{
  "n_kv_head": 7,
  "head_dim": 64,
  "vocab_size": 8192,
  "norm": "layernorm",
  "bias": "all",
  "tie_embeddings": true,
  "parallel_block": false,
  "init": "normal",
  "init_std_up": 0.0206,
  "optimizer": "muon_variant",
  "lr": 0.00158,
  "decay_fraction": 1.0,
  "decay_shape": "linear",
  "steps": 6183,
  "dataset": "wikipedia_en"
}
MLP neurons of a small language model. Each row is named by its layer, matrix (up: input weights) and neuron, and shows model dimensions 165-260. Each number is 500 + 40 x the weight over its row's rms, rounded and kept within 0 to 999. Numbers have three digits each.
A block is one neuron, or neurons of one layer that tend to fire together. After each block is what it responds to, as a language model described it from the Wikipedia text at the highest values.

L5.up314:491460480570512554498457526506572474448485499438536564487487524508519480489453536406490524565517543492534450512506466464511523505495492499521483570450485550490461549585524506553510417437549499492513585449425554540532475504581475501519498486454495451519531524541469511500480502517516506445
L5.up1100:481468552447467427489502504506503468491535474489552480549463587510601545477534539517512491529454554522421481468456543503489464513471502491513521482479486499508449473428517504503472454532518506465556495477511484494478607455492458516553477466494447547512505517566513437606479571545541477499
L5.up1196:499528484462561469438468474545526492504598487481587569487504493581530503505497476503463470552490450427468493493488533443537489508448484547536496548522524457539522489562553481453531515480505537482500566538493538583499546515458469426469523558585439444497536489545461486530544508459524512529
L5.up1758:533505423481504569530544506583575584499543488528496479460503499550507536470545474530444499498508550547476471502460501470518510476419536515510524477413506491487535534466480537389559537522556522499508528490534417519423507541524526561488534498418476432498522524513504551509522567445465525462
Time-unit nouns such as years, decades, centuries and times, usually after a number or quantifier, as in ten years later, for centuries, many years.

L10.up1224:519423513459488482464495517513392520462554487465569454483469546491542542507491456521436532448543455441505490453545480521507511482473544456464435488493482463450527536529484474526450414513420461458532507443505509459484592576483513519548514554547453489457514501519493500573606529503499379542
L10.up1492:487504522494530498539509490436481522563506494435523476459472499506553507452474517619527552445465448513458485493424492512525501524554470481471487472544520523473485434496542567573512541459490449417509554519544506497432489506541429510533521518526524549569512475464498497544550536513526564574
Words that open or modify a time-span phrase, such as the, a, long, brief, five-year, during, and after, before the period noun.

L10.up78:512502397464487523534412549465524491514517579493500485523541473485476555528489411512542485481493463466541521562545477523531467499472568600504551462473481434505547571527469488510534472514509484470508499450509455414534506467512537525463505496496474522470560544457529504528546525534546496482
L10.up362:441470529472411555507503490556552422433549545477430487493469504458511503527488542556528500543468508531441442548435490533494548483546500494495496482478546474553519511536469449515525500549533517499462505579477579583522499511547466539450506465538513575460540482558478489527583547482526430526
Subordinating words that open an adverbial clause mid-sentence, such as when, while, if, though, and participles like trying, moving; occasionally mid-word pieces in names.

L2.up320:473475524478530447520430540505440502482505502501534507496492585551520490444589515509538557485451541502510473531551566434524503551594522467548476484503551498548521578463494501491546446526489493462526590500507489503447503459484477481503563493454492469525519575520521473488457487481517493523
L2.up645:507479496584503554579482598553553497547543514503537422547433560544506550483563534462503547489460531532539527407434520514495511467524489487559459503505470502514450520577537539545554437527519481501525461493507424478553477525491464506462457550513445495466497508506575554454476584544437534459
L2.up954:468506575487542521496579527568605500501470537475542492522529453475551522494507517498506553522545479491446460505467478513488467527474439559467454459547533493470564463542573557506503498481495517521552517501483496515465500425548518516499484567510439452478490508440537518563532483516489488572
L2.up1085:410502445489573511523452543490410426530465398507469493530473483541549486532510498532502502505548473520501543525447532476479491546564578467510471512527535503559487494468485460487562505484532518524475498516571502455483546595440437521515484439468429526515510542468477471559473562504551523515
L2.up1300:527488498585489468432460543443515494462490525503574513508532496532497549487558498473535549485532450453503452428509501533539499433567522495468454499520462495495499517551501524485549476466486515440508527439508554470517516532544445505418500474477472481517522551486537487517501478485484463422
L2.up1430:541374508530501570505444537465511431524540467512455511495482523476472487562500530407518466555512486522579489425523452515501492371539493480492513491505455519478472460483518488485526413595534490544467517542479496546472551533513487502439527538430400445612528468496493498545485516516443539494
L2.up1640:552504516494531504448516518500469528414513470494464432497485513508537472482532454495462526423558426501465500438505546444539537530535527500530446490573483503553454517539528471504477509440562528536510536427540485492523545537624525535535486534498465490420420400524501556514505506518515564535
L2.up1753:440504453526401496499499495488570502515540402577477556509459524533532457519524517499520547522498450501491445490539513426512547437533541533440529483512498556541530486518520484560571542523478478479541474475489428529501482553462532491455523492516487520487491529592488511431529470472435512528
Duration or time nouns closing a quantity or time phrase, e.g. five years, at that time, a year; also of in number of.

L2.up189:536544553409481472484489499522458469451496538517510475502421560484488450468559525483492519468518489491493533494464502441506514478480482425575419501522487543446442528465466523519490446478555509513459528438544530538485490510514447379478516459488545512456498511464465511495547513540519507511
L2.up286:564453491491530513433495480527513508488513515531455505498471454468498443496505484511512437466533432492539502502500539521487414474536517488461516470524546505485526435465526557455556494517533540556493499501519441496462460435484465555576482485542531536532450520540532523483585536396540496443
L2.up298:472510532445429528485518465543496470465493486508466503450520535492478498525517475472551495485484540471483565528559485515507477503487478536508439493462435561419501555547475474531556495521532469433556569457673448508478502539457542643531447534505509510531537527506489510473492497562476516432
L2.up866:441429545510487505482563520478481521421541471526442511482501551467505489523477486459499514499400502487471422504556372469449509564511452521524426527476500472495496567458458504472492456510470522507489526541470482511529490468469520495454461475471506421497472522494495528514502515551498507549
L2.up1115:440505497447527540510512547505479523459529516436469506531488526472509419447541561504534454536491485432475450504467516550495528569468548477515482477394518520515499553487464572457498418535529469506503494481507509582435523513536544493470449497500512467482466452563482502504636568555500486483
L2.up1331:464473575510521554504459538485511506468553483538497511476487509468477470408571447589466580429493505530516535430543511488481528529516519521502455538586462542533473525490526457491522490495567545491513591474513443500480452506479515521436514602519536446409493512496484532540524515568455519496
L2.up1332:496456609475523544472511504488515523494487466530488463435521443420442524475502438553498531481446504501472488486551530471470537507444560398504450454429493539473537490497479557522555502493489453445515550528556522556485471477485523481511545490554490475405487467512468508584476546448492445505
L2.up1708:535515497479473590537508514544518537474447506505487474516534519455508513499527509466430598505520543489543503480503526579529481471542481478499561442563480507495561480526497524469512477493482462445542521509554497542471479500562479508494456489450460419500494435498526481503443522484417473480
Function words such as when, all, most, what, you and me, strongest inside quoted song or book titles, e.g. "What You Want", "Love Me", "Heart of It All".